From a checkpoint of a small transformer trained on Wikipedia.
Size: width 256, 2 heads of 128, MLP 1344 GeGLU, vocabulary 8192.
MLP neurons of a small language model. Each row is named by its layer, matrix (down: output weights) and neuron, and shows model dimensions 48-143. Each number is 128 + 24 x the weight over its row's rms, rounded and kept within 0 to 255. A neuron's up and down rows have the sign that makes its largest values positive.
Before each neuron's rows, "fires before" lists the tokens most often just after its 100 highest values on Wikipedia text that the model never trained on. A number after a token or word is its count.

fires before: " " 42, " |" 13, ")" 6, " the" 5, "″" 4
L10.down125 [153 122 113 153 147 162 162 124 162 102  44 124 138 191 127 136 117 108 158 100 129 171 166 113 131 122  41 146 174 142 111 122 152 148 137  98 100 116  85 113 104  92 171  96 104 153 139 133 148  93 122 132 103 124 120 141 108 137 132  91 122 121 154 129  86 189 102 100 131  99 108 156 118 100 126  85 139 175 140 131 116 130 106 101 119 113 123 156 159 133  91 125 112 129 155 126]

fires before: "-" 90, "\n" 5, " " 5
L10.down825 [146 125  83 108 117 132 165 166  84 115 116 160 157 111 172 111 111 130 138 134 143 152  50 127 129 104 109 164 115 167 158 149 101 143 117 159 121 120  92 115 137 166 122 145  97 116 144 150  99 107 154 107 108 100 144 109 118 118 112 123  94 112 133 139 127  87 157 158  99  94 119 119 164 165 131 152 124 117 146 116 139 139 151 108 144 120 149 138 133  93 115 141 114 165 135 103]

fires before: " " 44, " —" 16, "\n" 16
L5.down252 [110 116 159 150 124 107 106 133  85 160 137 115 101 150  80 131 118 160 152 146 149 111 143 136 165 112 139  92 131 134 161 157  80 188 121 165 123 188 164  95 140 134 126 137 112  92 129 113 109 138  98 161 153 137 136 122 153 108 114 128 155 129 118 108 165  93 147 126 135  96  94 110 163  66  88 121 134 136 101 150 127 114 114 136 137 127 105 195 129 115 141  77 137 127  88 133]

fires before: "2" 88
L17.down797 [132 141 105 119  99 175 123 131 128 136 139 112 180 150 124 132  96  99 164 146 116  88  95 135 107 130 106 123  90 153 143 138 140 119 139 128 125 146  94 139 144 161 135  96 153  78 167 152  97  95 186  82  61 164 148 120 138 141 110 121 163  99 174 128  95 144 126 142 154 190 118  87 121 152 168 120 174 123 138 122 138 153 105 128 110  86 133 128 141 122 139 186 111 117 152 129]

fires before: "3" 19, "2" 14, "1" 13, " " 13, "8" 5, "7" 5
L3.down349 [154 133 150 150 142  86 104  86 127 149 170 108 109 103 159 158  82 133 172 108 118 176 112 153 147 154 141  87 112 202 151 152 126 149 123 151 117 132 144 101 148 160 128 135 133  79 133 101 142 136 170 118 127 139  87  97 146 131 157 131 133 150 116 127 141 112  96 141 143 121 126 158 151 159  96 142 151 119 138 120 112 142 148  84 181 131 154  94 134 141 134 124  87 121 166 125]

fires before: " |" 50, " " 7, "8" 6, "4" 6, "7" 5, "1" 5
L5.down273 [148  93  67 145 165 154 169 140 144 114 135 141 147 124 147 136  93 123 134 150 141 126 119 129 116 165 133 167 161 103 129 102 114 140 142 129  97  99 133 156 115 141 121 146  99 185 168 115 128  76 131 100 110 111 131 140 138  98 114 118 107 142 125 165 146 137 133 142 117 133 140 102 113 154 168 135 138 145 132 152 139 156 151 125 174  78 148 107  99 198 113 105 110 155 100 134]

fires before: " " 39, " the" 15, " addition" 4, " February" 4
L3.down616 [119 145 158 150 161 142  90 110 125 115 116 159 108 106 112 110 111 144 159 116 126 127  91 147 147 169  86 117 139 132 144 123 152 108 121 135 132 133 139 107 151 168 141 144 122 138 155 119 126 150 131 160  89 131  71 142 139 152 180 117 150 115 142 120 104 138 123 125 129 109 142 119 150 150 120 126 151 142 131  95 115 110 114 132 133 103 123 125 123 171 110 199 140  95 151 111]

fires before: " |" 77, " " 4
L17.down89 [114 102 119 131 139 157 120 114 129 154 140 130 142 167 171 115 137 139 169  87 158 145 150 120 136 147 124 146 161 140 127 169 136 148  82 129 130 102 154 128 135  88 142 107 114 148 153 123 144  98 183 163  98 124 118 147  98 109 135 124 126 108  88 102 156 168 131 114 116 150 112 139 131 124 125 139 138  99 133 104 103  98 112  87 133 141 146 132 128 139 110 136 108 148 120  86]

fires before: "7" 34, " " 12, "9" 11, "8" 10
L17.down554 [159  77 138 121  99 146 132 118 103  91 126 143 144 157 165 144 141 105 120 137 162 167 143 146 102 113 135 142 140 141 109 136 100 155 171 132 143 145 129 110 127 126 110 141 115 143 170 106 154 165 177 105 105 134 126 113 129 151 112 180 141 110 139 131  89 127 136 118 119 118 177 168 131 163 112 112 146 102 122 130  98 135 100 119 181 145  96 136  59 101 116 128 148 139 115 136]

fires before: "s" 30, " the" 25, " " 6
L3.down10 [ 74 154 154 143 158 109 130  75 118 128  92 117 147 110 117 135 137 113 203 109 140 138 112  93 105  90 164 134  95 118 163  95 176 140  68 107 146 111  94 146 108 150 138 171  80 107 122 120  83 159 126 126 119 127 154 109  93 131 155  90 146 124 140 111  97 131  80 150 154 129 124 140 119 136  97 157 153 107 134 144 133 116 138 124 164 133 112 118 130 137 106 130 168 134 143 174]

fires before: "9" 65, "8" 6, "i" 5, "0" 5, " |" 4
L10.down224 [148  99 110 116 128 132 115 112 154 142 127 145 102 125 148 129 150 147 113 129 106 101 126 168 136 132 142 174 166 123 172 181 138 148  69 115 117 107 139 122 129 135 136 129 158 100 135 134 128 153 139 111 163 190  73 108 151 174 139 117  95 124 132 110 124 163 115 137 158 104 158 145 121 111 176 137 125 111 109  96  93  88 129 125 129 150 138 136 178 128 145 141 138  94  84 146]

fires before: "1" 37, "2" 14, " " 11, " |" 6
L17.down776 [112  86 120 166 117 120 149 202 101 115 108 168 144 148 132 127 155 112 104 166 123 107  87 141 154 124 108 145 135 149 159 108 133 121 123 139 161 128 115 115  93 132 104 152 130 156 121 138 121  91 104 114 151 109 115  79 122 117 136  72 122 162 122 108 130 133 149 129 179 162 151 107 124 145 144 141 102 157 130 100 122 130 143 146 142 119 104 131 119 126 136 151 154 121 138 114]

fires before: " " 50, "\n" 34
L5.down911 [109 125 135 128 144 119 176 138 120 118 153 109 121 138 101 140 142 132 103 136 116 163 155 154 129 114 134  96 131  86 139 127 106 210 131 127 124 135 133 102 142  87 127 124 143 145 160 154 119 108 117 171 111 152 145  84 133 105 130  96 157 117 150  73 143 104 127 144 132 114 120 126 145  94 100 150 148 165 142 101 180  83 118 134 131 143 132 141 165 117 124  88 152 141 155 151]

fires before: "1" 35, "0" 26, "2" 18, "." 5, "th" 5
L3.down1188 [102 101  95 139 129 132 184  99 166 123 140 114  85 133 129  70 155  97 101 154 155  84  99  79 129 129 141 123  95 117 137 137 147 103 155 128 115 149 143  80 125 145 117 121 185 117 154 126 123 124 155 100 135 144 106 113 135 127 147 118 141 131 149 120 128 117 141 159 151 129 126 148 139  90 112 160 197 127 125 121 151 176 139 100 108 146 145 141 118 107 142 108 129 130 112 141]

fires before: " " 75, "," 6
L10.down515 [139 130 113 157 112 159 157  83 169 135 129 116 145 111 122 111 130 141 131 145 122 125 176 173 121 125 158 138 164 119 149  68  83 149 130  90 120 134 123 155 119 189 134  97 128 108 131 149 113 144 136 133 163 148 137 129 137 152 141 117 140 130 123 164 101 154 103 158 144 125 132  88 106  95 127 123 124 113  91 140 152 147 132 154  82 170 150 144 112 137 183 147 131 136 101 120]

fires before: "9" 74
L17.down864 [ 96 134 127 135 134 157 129 156 141 107  72 165 122 144 123 112 177 144 145 136 127 176 149 113 130 136 120 140 134 121 103 156 106 177 113 182 128 117 147 151 133 129 145 140 168 127 143  93 153 138  45 121 128 131 121  97 135 111 111 148  88 136 168  91 125 151 126 165 138 123 131 129 118 138 114 139  66 139  92 120  93 122 162  98 138 159 120 116 130 185 108 131 109 135 164 100]

fires before: " " 47, "," 11, " |" 9, " +" 4
L10.down298 [138 147 117  87 118 133 103 126 150  94 187 131 164 181 115 110 120 173 109 151 123 130 154 134 124 145 158 132 119 129 166  78 121 138 110 132 124 116 157 138  99 153 106 102 133 111 118 142 132  91 112 146 100 126 119 160 148 138 158 109 143 130 116 127 109 152 124 135 129 106 100 155 105 119 162 130 147 130 137 121 168 106 134  95 105 151 121 152 113 133 143 101 113 116 187 122]

fires before: "'" 26, "4" 8, "7" 8, "5" 7, "2" 6, "6" 6
L17.down871 [146 106 128 106  95 125  94 121 134 119 165 167 125  98 136 138 125 174  80 129 117 121 148 151 137  95 121 154 145 146 125 146 111 120 169 167 121 115 175  91  77 124  99  94  99 171 128 151  77 115 133 104 117 163 147 148 153 156 135 158 128 131 107 107 116 154 111 166 131 138 132 128 110  68 145  98 129 136 126 138 115 129  86 136 100 134 111 144 155 157 166  92 132 168 135 150]

fires before: "\n" 35, " The" 12, " He" 6
L3.down758 [ 91 146 117  95 136  85 145 124 113 133  91 110 130 126 123 191 128 116 121 125 125 161 114 159 121 126  85 133 154 147 126 127 118 148 131 138 131 118  90 132 148 150 183 138 134 138 118 135 139 116 145 130 109  83 143 152 107 144 103 104 149 147 100 137 106 123 151  90 115 156  98 118 149 136 124 159 151 125 158 162 152  99 155 150 151 124 137  98 145 136 154 128 116 142 128 127]

fires before: "\n" 43, " " 38, " |" 8
L7.down1255 [ 96  88 133  99 149 111 123 132 142 115 134 110 122 129 126 136 116 128 150 167 162 112 141 150 130 115 148 109 112 125 109  80 135 117 146 115  80 148 139 144  96  92 109 107 143 160 170 109 137 137 117 132 139 121 155 135 126 138 155 129  94 114 118 155 163  66 143 146 100 153 117 118  87 143 150 161 133 156 120  95 127 181 123 106 180 104 121 127 140 120 125  85  86 112 141 106]

fires before: "1" 44, "2" 6, "4" 6, "Croatia" 4, "5" 4
L17.down282 [139 122 122 140 151 118 117  85 169 136 112 116 135 109 104 131 134 133 137 118 138 147 121 141 118 107 128 114 118 156 128 130  97 161 164 120 127 119 146 136 135 140 127 129 124 161 129 119 159 137 177 122 167 123 136 124 104 136 125 107 138 148 163 113 147 116 107 129 146 131 140  95 143 169 137 142 139 117 142 133 119 206 149 114 162 110 134 101  90 145   0 166 110 132 132 139]

fires before: ")" 68, "," 5, ")." 4, ")," 4, " |" 4
L17.down970 [152  50 126 129  95 111 142  98 161 155 157 140 130 156 138 116 142 133 122 157 103  86 213 188 112 127 130 126 141 121 170 151 121 145 113 125 122 121 119 116 163 145 120 147 148 177 131 110 154 119 141 125  91 130 137 127 129 151 190 169 148 130 117 144 131 133  80 116 128 140 141  99 112 153 143 131 106 132 138 108  98 122 133 106 130  81 158 168 145 148 131 127 120 100 102 106]

fires before: " the" 46, "er" 5, " " 5
L10.down730 [116 127 126  85 107 173 141 163 145  89 113  77 109 111 114 117  80 147 160  98 150 160  85 136 145 121  82 126 142 114 125 109 163 109 127 128  74 147 105 129 105 108 113  97 150 108 129 121 125 122 132 104 115 116 102 116 132 131 117 135 117 132 117 129 178 141 157 106 139  99 100 142 116 136 112 148 181 142 140 128 122 122 124 149 118 119 122 150 170 109 103 151 144 103 132 104]

fires before: " |" 30, " \"" 19, "9" 4, "5" 4
L3.down969 [114  85  70 108 119 143 134  99 126 142 145 165 140 133 128 168 146 166 110 100  94 148 121 117 113  81 151 180 136  89  92 148  99 157 132 129 120 108 144 104 131 146 115 143 149 108 141 158 135 176 137 125 132 135 140 122 118 118 153 138  96 161 179 124 113 118 144 125 155 118 105 137 111 124 106 143 112 177 118 144 163 173 113 120 115 155 120  97 152 172 135  98 108 144 169 119]

fires before: " |" 18, "–" 17, ")" 13, ")." 9, "\n" 7, "," 5
L5.down1008 [111 124 101 122 168 175 139 160 140 137 120 115 158 148 137  97 144 108 159 137 136 106 125 135 143 114 127 127 159 125 112 152 168  99 183 147 132  95 134 157 154 130 149 109 178 146 117 177 124 110 118  90 104  97 122 109 101 148 132 170 104 114 110 173 131 127 137 116 141 188 166 132 112 153 138 123 166 119 135 131 146 125 120 130 113 134 133 112 160 175 159 124 173  93 152 156]

fires before: "9" 16, "2" 12, "5" 10, "3" 10, "4" 9, "8" 9
L17.down1006 [155 141 158 110 105 118 156 143 179 111 145 100 123 142 146 114 149 100 126 117 102 119 133  94 108 145 129 140 106 151 137 138 143 140 127 124 161 116 104 116 137 110 149 124 156 118 135 150 128 101 124 114 125 124 123  99 132 152 169 120 101 132 124 125 120 146  94 151 140 137 170 136 163 106 104  58 140 125 107 134 146 153 112 145 128 133 118 143 120 156 151 152 143 143 138 132]

fires before: "0" 100
L17.down755 [149 115 137 143 141 104 125 155  72  91  98 120 145 127 120 154 130 144 146 134 182 169 110 161 135  88 151 159 153 144 102  92 136 136 132 107 116 113  94 128 160 143  97 175  94 152 176 168  96 139 178 133 145 116 134 166 141 115 140 103  86 123 108 131 103 113 100 153 112 107 156 113 166 145 141 107 100  86  95 116  98 137 162 114 187 132 132 113  91 184 123  92 145  98 133 141]

fires before: "0" 36, " |" 16, ":" 13, "4" 7, "2" 6, "5" 4
L5.down1186 [141 161  97 135 129 124 128 135 104  94 117  79 138 114 171  83 152 116 134 141 148 102  99 143 149 133 119 135 149 107 120 127 164  60 114 106 137 117  76 142 160 130 130 148 135 113 140 115 128 119 110 133 138 120 133 110 144 112  91 117 100  56 110 115 103 136 131 158 144 129  87 124 107 107 120 120 160 115 105 102  76 139 145 137 173 121 139 151 147 110 148 119 110 115 110 121]

fires before: "1" 37, "0" 36, "2" 18, " " 4
L10.down201 [117  87 118 143 151 154 161 111 132 117 166  87 168  96  92 126 149 142 116 124 137 115 118 171 146 127  83 141 119 128 149 141 103 103 137  95  61 152 141 113 136 120 131 123 151 122 112 130 132 133 109 129 123 165 105 133 128 101 111 139 140 127 124 105 127 124 113 111 155 133 124 138 148 130 142 165  96  99 103 148 146 132 117 131 137 135 127 156 136 136  58 121 134 145 176 136]

fires before: " |" 28, ";" 14, "8" 10, "en" 8
L17.down233 [113 120 119 136  99  90 148 144 170 179 126  64 157 130 126  97 163  72  97 132 169 180  90 147 121 132 161 104  90 115  92 102 127 125 152 108  94 124 133 162 146 172 113 111 124  73  89 153 112 116 170 121 113 152 147 111 132 110 160 126  99 156 128  77 166 167 133 115 106 166 192 158 114 147 129  99 144 120 141 153 140 132 154 138 100 137 157  76  84 141 118 106 116 133 116  95]

fires before: "0" 48, "6" 8, "4" 7, "2" 6, " |" 6
L7.down665 [ 96 136 132 113 118 151 149 165 142 100 184 166 113 120 151 105 145 158 113 158 123 139 168 139 123 115 121 139 137 144 174 119 105  93 137 140 111 108 119 119  82 148 146 137 157 128 224 155 116 112 147  95 130 133 128 131  89 114 108  45 163 124 149  83 122 165 177 158 115 149 137 108 109 133 133 152 165 125 134  61  90 137 140 120 130 111 154 138 178 130  98 118 151 107 153  98]

fires before: "1" 19, "2" 13, "5" 11, "7" 11, "8" 8, "0" 8
L17.down803 [147 145 139 119 150 166 159 138 139 129 154 103  89 110 134 145 156 118 116 139 153  64 125 119  95 157  94 195 100 103 114 147 132 116 114 152 101 124 110 129  79 168 148 141 136 138 121 122 112 154 103 107 120 172 120 144 147 120  99 177 100 117 139 130 170 146  91 166 151 128 139 100 129 118 159 119 143 146 134 130 139  91  91 114  82  98 142 120 152 114 118 112 129 145 107 133]

fires before: "1" 20, "0" 17, ":" 14, "2" 6, " |" 5
L5.down1085 [133  97  74 126 173 130 136 144  92 129 109 130 112 102 153 100 160 113 155  97 124 138  95 117 108 158 109 156 112 136 141 115 155 103  92  87 131 130 120 121 169 110 155 169 163  97 170 120 133  98 104 120 135 119 101 127  74 109 164 138  77 103 115 112 135 127 110 144 136 137 103 164 135 129 145 107 119 125 161 135 113 119 156 127 138 107 127 115 151 167 119 118 135 128 142 158]

fires before: " " 42, " the" 12, " October" 6, " addition" 5
L3.down368 [108 138 128 109 165  70 119  94 157 132 114 128 110  60 120 159 140 163 136 112 140 124 119 121 151  99 109 122 157 159 148 115 166 116  92  89 118 129 127  79 121  71 128 128 106 161 142 116 137 122 119 108 128 137 102 106 109 134 176 109 113  67 105 140 129 156 136 148 170 119 136 125 158 131 120  97 162 119 101 104 132 114 107 124 131 117 127 130 116 160 153 141 151 129 128 186]

fires before: "0" 28, "5" 7, "3" 7, "iv" 5, " Bla" 4, " " 4
L5.down269 [126 136 109 140 146 120 132 135 135 137 155 120  77 157  81 110 145 121 101 153 114 148 142 154 119 123 134 142 117 108 104 103 106 166 108 177 137 103  99 142 149 160  89 144 113 117 148 124  98 147 155 111 103 159 147 161 145  86 107  88 100 127 121 135 113 124  96 106  97 119 140 117 115  90 105  99 130 116  95 131 125 137 167 157 160 128  95 141 128 106  95 131 123 111  81 113]

fires before: "0" 35, "5" 14, "2" 10, "4" 8, "9" 5
L17.down1182 [127 128 136 139 131 134 127 123 135 141 130 141 121 116 136 128 160 129 162 152 154  53 105 129 100 152 110 134 127 118 143  95 134 153 136 139 131 111 121 111 119 211 143 133 136 143 127 140 147 135 211 107 102 214  96 126 116 127 138 165 177 149 140 128 160 137  52 104 155 161 183 105 118 127 123  86 115 127 157 118 127 152  85 117 110  93  89 137 156 142  89 132 143 149 122  98]

fires before: "1" 41, "9" 9, "0" 9, "." 8
L17.down423 [ 88 104 130 108 128 144 131  84 146 121 103 119 129 132 143 128  99 159 103 135 106 117 151 167  89 136 111 112 127 162 168 110 147 121 147 122 124 133 160 127 151 183 122 132 140 147 140 107  81 106 135 130 132 128 123 133 113 135 165 142 143 132 113 123 127 115 109  93 144 119 105 111 123 118 129 177 185 115 145 170 142 159 154  91 112 134 103 135 117 104 133 127  86 120 106 163]

fires before: "," 60, " in" 4
L17.down516 [111 119 101 148 137 128 134  97 169 144 136 117 151 132 143 138 134 159 159 159  94  96 168 160  99 115 157 116 147 110 156 175 125 167 121 130 154 164  99  95 119 191 122 106 133 111 123 149 132 108 119 161  96 138 105 201 149  93 138 143 152 133 134 126 116 140 133 140 166 109 133 151 151  93 146 143 140 138 133 131 133 124 147 128 101  85 117 125 123 142 117 133 147 118  99 123]

fires before: "0" 58, "6" 7, "9" 7, ":" 5, "." 4
L7.down765 [142 139 120 110 122 137 131 141  98 141 165 112 121 113 112 146 114 123 115 111 152 150 101 139 137 114 114 178  92 131 118 114 150 112 111 119 143  72 104 154 134 116 133 148 153 142 138 152 109 128 137 132  71 122 118 148 141 127 115 102 116  85 161 127 129 128  92 119 118 118 183  63 127 146 143 138 145 111 159 126 123 128 163 115 129  84 118 113 109 133 129 140 177 116 147 126]

fires before: " |" 53, "\n" 31, "---|---|---|---|" 4
L7.down88 [136 129 141 148 119 159 146  86 148 152 166 138 163 175 144 132 162 105 156 167 127 133 108 101 128 129 146  98  79 143 144 142 137 158 146 106 138  91 137 109 111 121 159 128  86 140 130 143  99 138 120 126 135 192 128 142 109 105 130 126 121 138 107 118 135  90 147 110 130  98 112 161 152 150 153 139 145  96 123 115 113 162 105 155 143 131 100 134 113 148  88 139 152 129 174 103]

fires before: "0" 52, " " 13, "8" 7, "5" 5, "1" 5
L10.down961 [137 122 137 138 111  96  98 127  94 110 155 148 118 148  96  88 128 141 144 132 168 156 103 141 117 140 151 146 103 132 136 105 100 117 170 117 118 108 141  90 151 112 135 164  88 140 160 124 108 140  94 107 167 113 128 108  84 100 121 124 122 109  96 147 142 128 155 115 150 128 101 136  99 144 132 128 110 129 153 117 111 108 140 124 141 153 106 100  85 113 148 120 143  81 166  93]

fires before: "," 22, "." 19, ")" 8, "–" 6, " |" 6, " and" 6
L5.down1100 [119 135 158 107 123 147 148  91 118 123 134  83 161 169 141 162 112  95 179  87  93 166 126 136 129 144  61 118 128 161 131 161  92 172  91  87 125 132 125 106 144 121 120 110 136 142 140 145 121 145 112 184  89 110 114 130  83 164 116 115 102 150 125 141 136 115 150 133 127 120 141 120 139 148 148 155 122 135 190 140 153  96 109 106 112  88 129 132 140 151 136 157 108 118 148 125]

fires before: "\n" 85
L10.down1196 [107 101 102 130 156  80 173  90 129 109 127 109 125 151 140  72 125 163 112 179 103 147  74  92 153 128 173 115  94 144 125 120 156 132 137 133 123 109 111 126 120 117 115 126  94 105 133  85  89 155 134 146 114 102 106 121 116 117 151 119 140  92 142 163 142  86 138 119 130 135  88 152 126 125 122 150 161 153 144 135 184 159 120 116 146 108 155 133 115 117 104 111 114 130 141  77]

fires before: "\n" 72, "==" 8
L7.down979 [118 113 108 126 131 134 152 114 126 166 146 146 100 116 103 110 110 180 106 140 154 132 116 127 128 110 113  73 148  86 135  77 112 127 126 148 153 124 118 140 114  90 133 135 118  90  72  92 114 151 151 136 133  86 131 116 146 113 120 183 154 125 126 124 118 142 134 112 146 128  85 146  68 121  99 149 127 129 138 128 144 113 131 127 112 108 156 125  82 123 105 116 127 134 106  84]

fires before: " |" 32, "1" 19, "er" 8, "8" 6, " " 6, "0" 5
L17.down547 [132 137 120 126 107 146 144 137 152 148 160 150 130  90 124  79 120 154 111 141 152  92 103 129 103 146 156 139 108 118  96 104 169 116 155 132 155 113 143 128 140 171 132  87 113 121 107 134 120 138 232 111 119 145 102 126 118 145 142  92 173  86 166 114 109 138 143 168 145 158 134 138 125 146 142 108 126 115  94 134 165 142 137 136 100  61 124 116 122 160 141 121 143 143 139 114]

fires before: " " 57, "\n" 11, " GF" 4, " —" 4
L3.down1155 [ 97 116 142 123 153  91 139 108 121 125 109 120 126 112 148 184 126 133 119  99 149 157 138 133 149 140  88 108 179 141 158 107 119 159 144 112 128 195 120  95 118 124 118 137 140 153 148 106 160  45 136 136 163 129 141 149 116 164 151 110 113 120 115 104 114 138  93 136  98 140  78 102 139 178 148 190 136  97 130 116 163 128 133 167 111 155 115 125 178 113 104  98 190 138  69 102]

fires before: " " 37, " the" 17, " December" 4
L3.down807 [ 92 145 132 162 174 111 149 110 149 112 125 127 163  93 124 133 129 126 189  85 133 113 156  83 118 117 104 148  92 141 147 121 173 169  91 118  92 122 144 123 147 119 113 127 132 126 132 125  85 141 118 127 132 129  85 151  78  99 164 126 133  66 112 104 111 114  94 128 142 127 113 135 133 156 110  93 172 147 107 146 107 109 135 144  92 139 137 132 138 176 130 123 129 163 121 134]

fires before: "s" 28, " |" 20, ":" 5, " " 5
L17.down84 [ 87 141 102 102 150 117 100 100 113 126 106 164 142 165 117 174 106 153 190 157 136 132 128 126 157 120 127 111  99 141 132 135 161 184 113 170 134 107 176 131 132 124 169 114 100 139 105 136 174  87 122 127 131 136 170 138 150 134 123 116  71 132 157 131 121 195  81 127 105  79 104 123 130 105 134 110 150 113 130 140 141 116  83 124 130  92 111 145 141 143 139 146 103 140 129 137]

fires before: " |" 34, "\n" 17, "2" 4, "1" 4
L7.down1179 [111  75 137 123 159 104 112 102 138 115 127 136 102  72 107 125 131 135 144 122  84 135  96  97 128 125  96 115 133 202 109 106  92 137 151 160 121 134  97 165 140 189 173  83 128 158  89 117  87  96 155 144 126 118 161 148 122 140 122 177 125 147 134 157  96 153 122 116 112 107  73 110 101 115 112 148 100  75 117 122 142 128 131 165 122  86 113 120 128 147 125 100 136 136 118 102]

fires before: "4" 18, "2" 14, "9" 12, "8" 11, "5" 10
L7.down1260 [113 144 119 119  67 187 136 135  86 154 127 138 164 141 131 151 131 119 101 143 132 159 107 130  88 162 115 103 113  84 142 115 132 118  95 107 143 101 174 145 104 136 124 150 139 157 123  91 152 140 173 117 155  81 119 121 129 175  88 125 135 134 125 118 106 155 102 124 127 106 137 151 156 118  82 119  92 141  99 132 102 166  92  43 134  90  94 106 120  89 141 123 134 114 106 132]

fires before: " " 74, "\n" 20
L3.down919 [ 89 143 114 161 149  92 136 121 136 106 116  98 115 111 122 146 133 164  91 137 124 115 151 130 143 136 102 121 168 142 158 154 144 169 127 150  82 144 157 108 120  87 125 140  91 145 125 121 155 142 122 138 160 163 159 102 159 187 126 109 133 112 115 119 130 134 156 130 133 141 129 104 124  89  96 153 133 103 148 113 193  98 114 175 142 123  98 145 103 125 171  92 154 117 107 132]

fires before: " " 36, "\n" 31, " P" 4
L5.down929 [ 76 151 162 117 159 140 133 135  86 141 103 144 135 153 125 159 118 172 124 114 128 118 126 168 144 137 119  82 139 118 150 146 109 127 133 112 139 194 180 120 166  87 149 130 144 160 133 102 125 105 148 103 134 116 142 130 132 158 127 157 151 136  90  87 129 162 131 140 107 107 126 146 114 111 115 111 107 158 123 148 120  96  99 136 113 125  98 159 175 113 140  76 138  88 137 156]

fires before: "9" 30, " |" 27, "0" 11, "5" 7, "3" 6
L5.down1242 [100 191 154 173 120 164 122 148 145 157 140 168 130 148  98 153 152  73 149  95 125 129 144 134 154 138 112 151 129 154 127 122 121 121 109 111 133  95  90 188 179 115 125 118 136 151 129 121 131 130  76 120 163  92 133 128 161 152 138 112 115 118 169 132  97 134 139 162 129 158  89 100 127 124 135 109 113 124 168 102 149 135 160 133 168 121 144 120 134 145 131 137  86 173 157  63]

fires before: " " 47, " October" 7, " December" 7, " July" 6
L17.down217 [140 140 134 146 145 122 179  98 163 128 162 114 140 123 126 172 124 118 135 116 154  21 122 109 118 107 126 125 119 140  79 101 137 121 121 133 133 164  99  94 162 131 100 126 137 180 155 121 136 100  95 135 102 136 125  94 143 144 118 133 136 119  97 159 131 113 105 144 155 141 122  99 148 148 145 144 151  99 128 114 146 119 110 170 130 152 134 146 168 159 125 170 142  59 135 167]

fires before: " " 63, "\n" 13
L3.down465 [110 145 130  99 140 132 155 148 120 140 108  87 152 151 115 128  99 144  78 133 146 127 165 149 139 142 123  83 145 152 115 138 140 100 140 140 121 154 122 109 156  87 132 121 117 150 128 131 149 111 119 142 213 102 194 105  65 138 145 115 103 140 108  89 143 123 115  89 117 149 122 128 137 112 124 149 119  47 143 146 156  76 129 155 120 129 139 143 157 132 129  95 105 162 124 169]

fires before: "9" 72, "0" 9, "8" 7, "1" 5
L10.down830 [131 155 126 103 120 166 110 147 102 118 105 136 130 128 139 163 107 129 118 137  64 119 156 115 105 165 107 127 117 147 111 158 129 115 100 149 154 184 132 129 109 133 132 153 155 207 150 165  94  76 113 121 124 145 123 118 112 115 142 132 143 156 124 151 131 146 132 176 125 155  96 132 152 113 128 131 151 124 120 152 112 111  97  95  91 130 152 118 139 195  90 168 129 147 144  99]

fires before: "0" 37, "line" 10, "," 6, "7" 4
L5.down944 [110 120 119 117 127  95 107 106 138 175 170 105 122 120 110 129 105 135 131 118 114 109 139 113  77 147 178 125 120  84 118 131 162 149 145 129 167 119 107  85 101 130  95 106 137 146 126  98 129 145 140 125 156 120 174 145 110  96  97 121 176 121 146 158 190 141 167 121 128 124 153 126 174 160 131 150 160 134 133 132 152 133  81 146 139 111  96 130 150 111 143 178 161 127 126 124]

fires before: " |" 46, "," 13, ")" 8, ":" 7, "\n" 4, "." 4
L5.down1311 [131  93 100  95 128 149 132 141 130 125 160 110 162 128 143 109  91 144 130 120 130 135 107  76 141 178 145 156 102 197 161 143 116 146 141 140 129  77 102 139 170 158 124 115 152 153 139 159 147 126 113 106  97 139 125 132 134 113 140 150 124 114 128 170 122 122 101 149 101 201 105 132 147 127 196 123 150 144 105 137 122 157 120  78 105 111 120  98 124 130 160 174 170 146 167 124]

fires before: "8" 33, "9" 25, "4" 8, "2" 6
L10.down299 [123 126 119 125 164 168 123 141 132 126 200 120 111 153 167 115 144 131  93 127 132 135 104 127 129 142 103 128 153 128 155 153 156 181 146 121 110 138  88  87  89 122 139 110 132 143 120 192 119  63 105 136 114 198  89 137 133 162 128 156  87 110  95 167 120 160 115 122 161 132  83 126 189 122  96 126 168 154 124 134 113  94 107 138 154 149 144 128 153 146 133 125 140 139 127 104]